config.yaml
n_layer: 24
n_kv_head: 2
d_mlp: 512
vocab_size: 1272
norm_place: "pre"
positions: "rope"
attn_scale: 0.125
bias: "none"
init_std_up: 0.0222
init_std_down: 0.0032
beta1: 0.95
weight_decay: 0.12
schedule: "wsd"
batch_tokens: 262144
steps: 3975
MLP neurons of a small language model. Each row is named by its layer, matrix (gate and up: input weights; down: output weights) and neuron, and shows model dimensions 128-223. Each number is 128 + 24 x the weight over its row's rms, rounded and kept within 0 to 255. A neuron's up and down rows have the sign that makes its largest values positive.
A block is one neuron, or neurons of one layer that tend to fire together. After each block is what it responds to, as a language model described it from the Wikipedia text at the highest values.

L11.gate208 [ 96 147 142 122 110 165 106 147 169  97 135 158  95 142  91 143 109  96 152 121 148 168 143 105 139 163 105 113 137 135 110 109  98 142 103 147  97 119 148 123 129 130 135 142 129 162 146 173 148 117 156 119 145  81 129 105 154 159 175 127 130 121 113 125  98 136 143 140 168 122 102 143 151 104 146  97 123 112 102  89 134 108 152 107 133 118 123 123 136 138 132 158 143 144 160 107]
L11.up208 [148 127 138 139  85 152  83 120 127 126 105 119  89 106 140 132 116 138 108 120 123  57 129 125 104 126 184 135 140 110 170  72 135  94 135 102 132  98 168 113 154 119 106 133  93 162 137 165 122 141 109 115 117  81 160 135 121 112 158 135  89 109 116 134 140 161 122 116 117 113 143  98 138 125 128 127 132 159 121  81 146 127 135 110 115  99 118 165 119 100 121 121 151 141 144  83]
L11.down208 [104 176 165  96  89  99 152 125 112 145 128 168 134 140 102 152 153 166 124 112 146  85 164 134 156 137  98 134 144 110 134 125  74 132 111  94 122  97 126 117 122 152 133 119 122 140 141 114  87 104 103 168 157 150 114  80  91 127  98 138 171 102 120 130 111 142 128 117 132 142 166 147 115 127 112 135  95  96 158 128 162 120 109 138 113 112 126 103 134 133 126 136 168 167 135 159]
L11.gate235 [ 91 105 126 141 173 128 144  99 130 119  91 132 138 116 105 154 165  92 171 137 153 121 154 108 100 122 130 157 131 133 136 129 124 128 149 132 166 110 167 102 189  99 182 106  95 138 145  85  79 124 102 114 100 115 132 140 120  76 125 158 128 151  93 163 130 125 165 160 107 109 119 134  87 131  95 103 159 146 111 157 112 110 178  96 126  92 122  73 145 153 107 167 137 140  99 111]
L11.up235 [119 124 109 134  90  98  85 149 154 137 131 115 143 117  60  94 128  91 106 125 136 114 121 128 145 122 154 150 112 127  82 164 133 130 155 155 143 116 166 121 116 134  96 125 150  89 157 173 131 111 102  57 150 136 128 148 146 113 154 121 128 127 120 149 117 117  97 137 108 166 144 109 171 132 150 110 130 138 116 110 101 162 131 130 112 142 184 118 140 152 132 126  93  93 123 116]
L11.down235 [122 110 117 142  99 121 127 123 136 185 121 122 128 125 128 155  93 140 134 101 119 132 138  95 140 130 101  83 143 128 114  97 127 157 116 113 131 126 134 122  71 158 126 136 184 119 119 118 154 136 125 140 118 189 171 106 148 133 106 137  91 115 130 115 150  95 158 137 125 124 116  74 124 109 132 123 149 123 161 119 100 116  98 110 161 145 146 124 162 127 125 122 110 139 161 159]
L11.gate244 [159 106 141 166  89 146 170 138 139 122 119 144 160 137 134 110 104 135 111 154 124  99 125  93 126 144 118  97 133 101 149  97  89  60 129  90 151 168  99 136 144 147  80 139 144 144 124 108  87 113 171  95 137 128 154 118 130 111 118 158 147 138 144  92  94 148 141 137 128 179 147 154 151 142 112 147 146  93 162 124 107 101 124  91 134 147 143 150  60 126  97 123 128 138 113 123]
L11.up244 [108 137 134 119 117 157 131 133 136 133  84 125 136 108 100 102 147  94 115 118 119 117 166 139 103 148 133 154 129  93 156  76 158 141 126 140  96 108 102 150 149 167 128 108 149 130 166 127 107 148 106 165 157 142 149 129 116  99 145 193 129 113 133 135  75 129 115 166 106  83 138 136 121 175 140 153 152 100 138 119  85 115 179 163 105  68 185 164  86 118 160 112 108 134 135 119]
L11.down244 [120 139 115 149 106 125 136 148 129 164 131 139 161 159 122  97 121 150 133 118 120 177  96 136 151 122 160 123 154  99 132 142 111 122 130 130 131 116  90 176 136 166 164 127 114 104  76 167 104 106 101  99 135 119 137 149 128 173 110 161 144 122 163 115 162 102 150 178 130 154 183 132  81  82 125 128 101 160 119 156  99 158 130 112 111 159 127 176  81 113 134 134  92 124 148  94]
L11.gate504 [123 103  61  80  98 139 117 149 175 113 125 124 153 107  92 178 102 131 148 150  48 118 146 137  57 121 150 149 126 119 137 128 143 134 109  92 132 123 153  91 106 132 137 153 105 117  98 135 114 132 117 107 205 115 113 132 125 143 104 105 145  88 109 144 146 131 118 136 147 144 126 141 109 100 143 133 141 117 134 142 113 161 122 101 114 129 170 119 125 136 116  94 177 165 146 148]
L11.up504 [129 141 148 140 108 119 148 117 109  99 158 139 144 161 124 121 109 168  92 161 113 115 100 118 106 110 107  96 143  94 153 129 170 123 134 109 164 151 133 156  70 134 127 141 123  88 157 145 129 142 124 104 109  73 129 128 143 158 113 147 118 102 124 147 127 119 118 137 121 124 137  91  96 178 148 190  91 130 159 103 112  91 133 121 137 100 141 144 164 144 143 139 154 136 142 146]
L11.down504 [118 109 125 103 109 132 100 124 135 100 166 112 138 140 135 129  67 160 140 115 104 106 109 144 164 106  96 104 120 139 130 124 102 154 127 155  92 143 119 165 127 101 132 153 146 107 112 142 134 115 128 153  89 105 148 165 145  98 114  91 127 104 139 106 118  90 119 137 112 127 126 121 123 157 136 140 163 132 126 155 120 162 138  76 115 128 139 139 131 162 154  97 131 121 148 128]
Description: Mid-word fragment "er"/"re". Short middle pieces of split words, mostly "er" or "re" (em-er-gency, cam-er-a, c-re-ate), plus "re" in sentence-start "There" and "there are/is".

L11.gate9 [120  86 156 152 122 122 129  82 154  99 105 105 140 122 123 114 128 122  79  92 104 177 100 170 152 121 106 110 121 128 115 118 103 110 148 112 119 121 161 140 106 113  94 168 129 161 115 151 167 145  93 149 102  65 117 146 133 162 141 119 113  76 128 141 124 131 146 159 134 142 167 129  93 141 116 135 121 151 139 159 125 140 150 115 123 106 172 110 133  99 145  81 131  97 160 119]
L11.up9 [139  85 129 110 165 100 142 110 108 107 117 156 135  85  93 112 135 113 170 125  93 144 122 114 102 151 145 171 134 135 110  87  99 126 111 114 104 132 160  95 138 128 104 134 123 156 105 132 173 112 112 202 169 131 157 133 120 126  93 129 104 128 125 140 190 109 152 117 160 115 157 153 123 112 113 125 110 124  79 148 140 162 128 158 116 160 160 133 111 171  88 111 116 119 104 135]
L11.down9 [124 154 139 118 154 159 126 129  95 179 123 102 164 141 168 144 140 104 120 146 133 115 146 117 183 118 153 118 139 129 102 131 153 129 134 120 131 121 133 142 115 106 136  99 114  98 101 128 134 139 117 139 134 120 119 160 112 116  93 149 116  80 148 142 126 132 145 127 134 106 152 123 124 152  92 173 108 104  86 107 160 146 139 108 107 135 106 135 123  97 100 152 122 134 132 130]
L11.gate33 [145 115 113 108  78 125 124 141 133 151 112 133 111 151 166 118 134 137 112 114 110 136 159  99 125 158 152 131 139 115 122 139 144 136 109 142 117 147 121 128  97 106 124 117 126  84 140 118 123 123 124 114 126  90 146 159 154 148 110 122 144 161 155 139 143 149 137 101 134 123 138 153 121 151  90  92 173 106 156 117  85 130 159 139 131 134 136 103 127 135 104 134  64  77 174 185]
L11.up33 [142  74 129  94 136 125 140 131 181  89 155 128 148 135 116 130 124 142 131 124 146 135 128 126 142 133 140 121 121 135 115 129 115 128 148 125 123  95 166 138  77  91 101 105 154 105 142 112 100 125 117 153 144  99  93 146 147  98 136  89 154  98 105 104 127 128  99 103 131 105 148 158  73 134 134 119 118 191 102 156 169 120 141 153 123 137 131 148 112 161 115 123  94 117 117 106]
L11.down33 [178 146 146 119 127 104 116 101 141 153 107 131 151  97 101 131 165 127 136  96 101 183 124 158 163 111  82 156 100 108  90 115 121 141 139 148 106 131  92 133  93 141 142 137 140 133 104 113 127 175 157 111 123 137 152 116 138 117 114 139 113 108 113 151 167 141 166 131 133 146 122 155 135 110 139 123  99 126  98 124 142 110 159 118 131 136 122  53 171 147 140 162 127 100 168 113]
L11.gate268 [149 107 183 117 174 127 142 146 141  95 154 114 145 135 114 133 128 151  93 136 107 141 105 158 120 100 150 128 114 165 134  73 130 131 132 170 128 112 143 105 153 138 104  80 152 160 114 111  80 128  99 122 157  99 138 152 116 118 101 107  89 112 118 132 106  94 135 125 121 139 162 160 148 141 136 130 114 111 100 146 123 123 129  70 203 131  78  67  93 139 129 142 148 108 172  67]
L11.up268 [ 99 136 140 101 156 167 130 113 171 128 138 144 111 111  94 119 165 141 151 103 141  72 122 145  56 102  95 140 130 121 151 110 128 156 152 122 148 178 149  83 149 146 141 132 133 127 152 150 120 137 100 151 126 106  88 143 184  98 134 123 121 123 163 105 148  95 157 108 116 115 141 141 171 124  85 146 117  99 109  94  95 127 108  91 125 102 148 160 127 157 151 124 127 138 121 103]
L11.down268 [103  85 121 154 143  98  87 109 109  98 135 166 104 135 138 141 102 129 122 113 132 128 138 120 114 106 106 162 141 122 159 143 161 115  95 105 136 154 147 139 152 125 143 133 113 112 176 131 111 145 150 120 124  90 156 105 133 115 134 111 114 125 106  92 109 120  98 120 136 158 152 128 123 120 163 152  67 125 134 148 155 129 118 111  74 115 168 123 103 173 128 138 125 108 155  93]
L11.gate480 [128 119 145 139 168 117 135 118 142 129 108 153 113 176 119 123 131 121 111 122 123 170 148 150 122 146 188 129 118 143 100 123 102  88 153  86 122  96 139 140 104 110 130 169 101 125 117  93 141 120  95 118 126 166 170 118  68 160 134 135 148 107 104  87 105 119 100 129 122 134  98 148 129 131  98 114 113 149 122 134 126 121 181 124 131 118 115 128 113  83 130 115 134 146 112 156]
L11.up480 [157 111 145 208 155  87 150 146 145 115 126 135 126  85 126  94 158 151 143 145 116 133 162 135 159 112 173 131 126 127  99  89  91 124 151  98  76  68 143 131  90 114 133 109 161 171 108 142 127 128 136 139 145 122 172 145  86 100 105 113 132  99 128 100  98 141 126 125 130 125 167 153 131 150 119  93  79 117  72 149 135 111 175 122 155 150 149 159 142  61 144 133 120 114  77 139]
L11.down480 [136 141 163  87 106 113 125 131 115 138 125 134 145 130 138 120 119 105 111 135 122  99 139  95 103 115 113 127 171 120 147 133 116 127  93 150 170 139 137 128 154 164 146 140 110 135 108 160 115 114 168 105 156 133  94 108 165 150 118 133 130  98 120 185 119  78 160 141 174 132 119  82 146 115 142 139 168 121 154 117  99 111 115 132 112 173 131 133 155 153 133 124 130 122 145 128]
Description: Word-completing noun pieces. Final word pieces completing split common nouns, strongest for Div-ision in sports league tables, also colum-n, slog-an, le-vel, and "as" after known.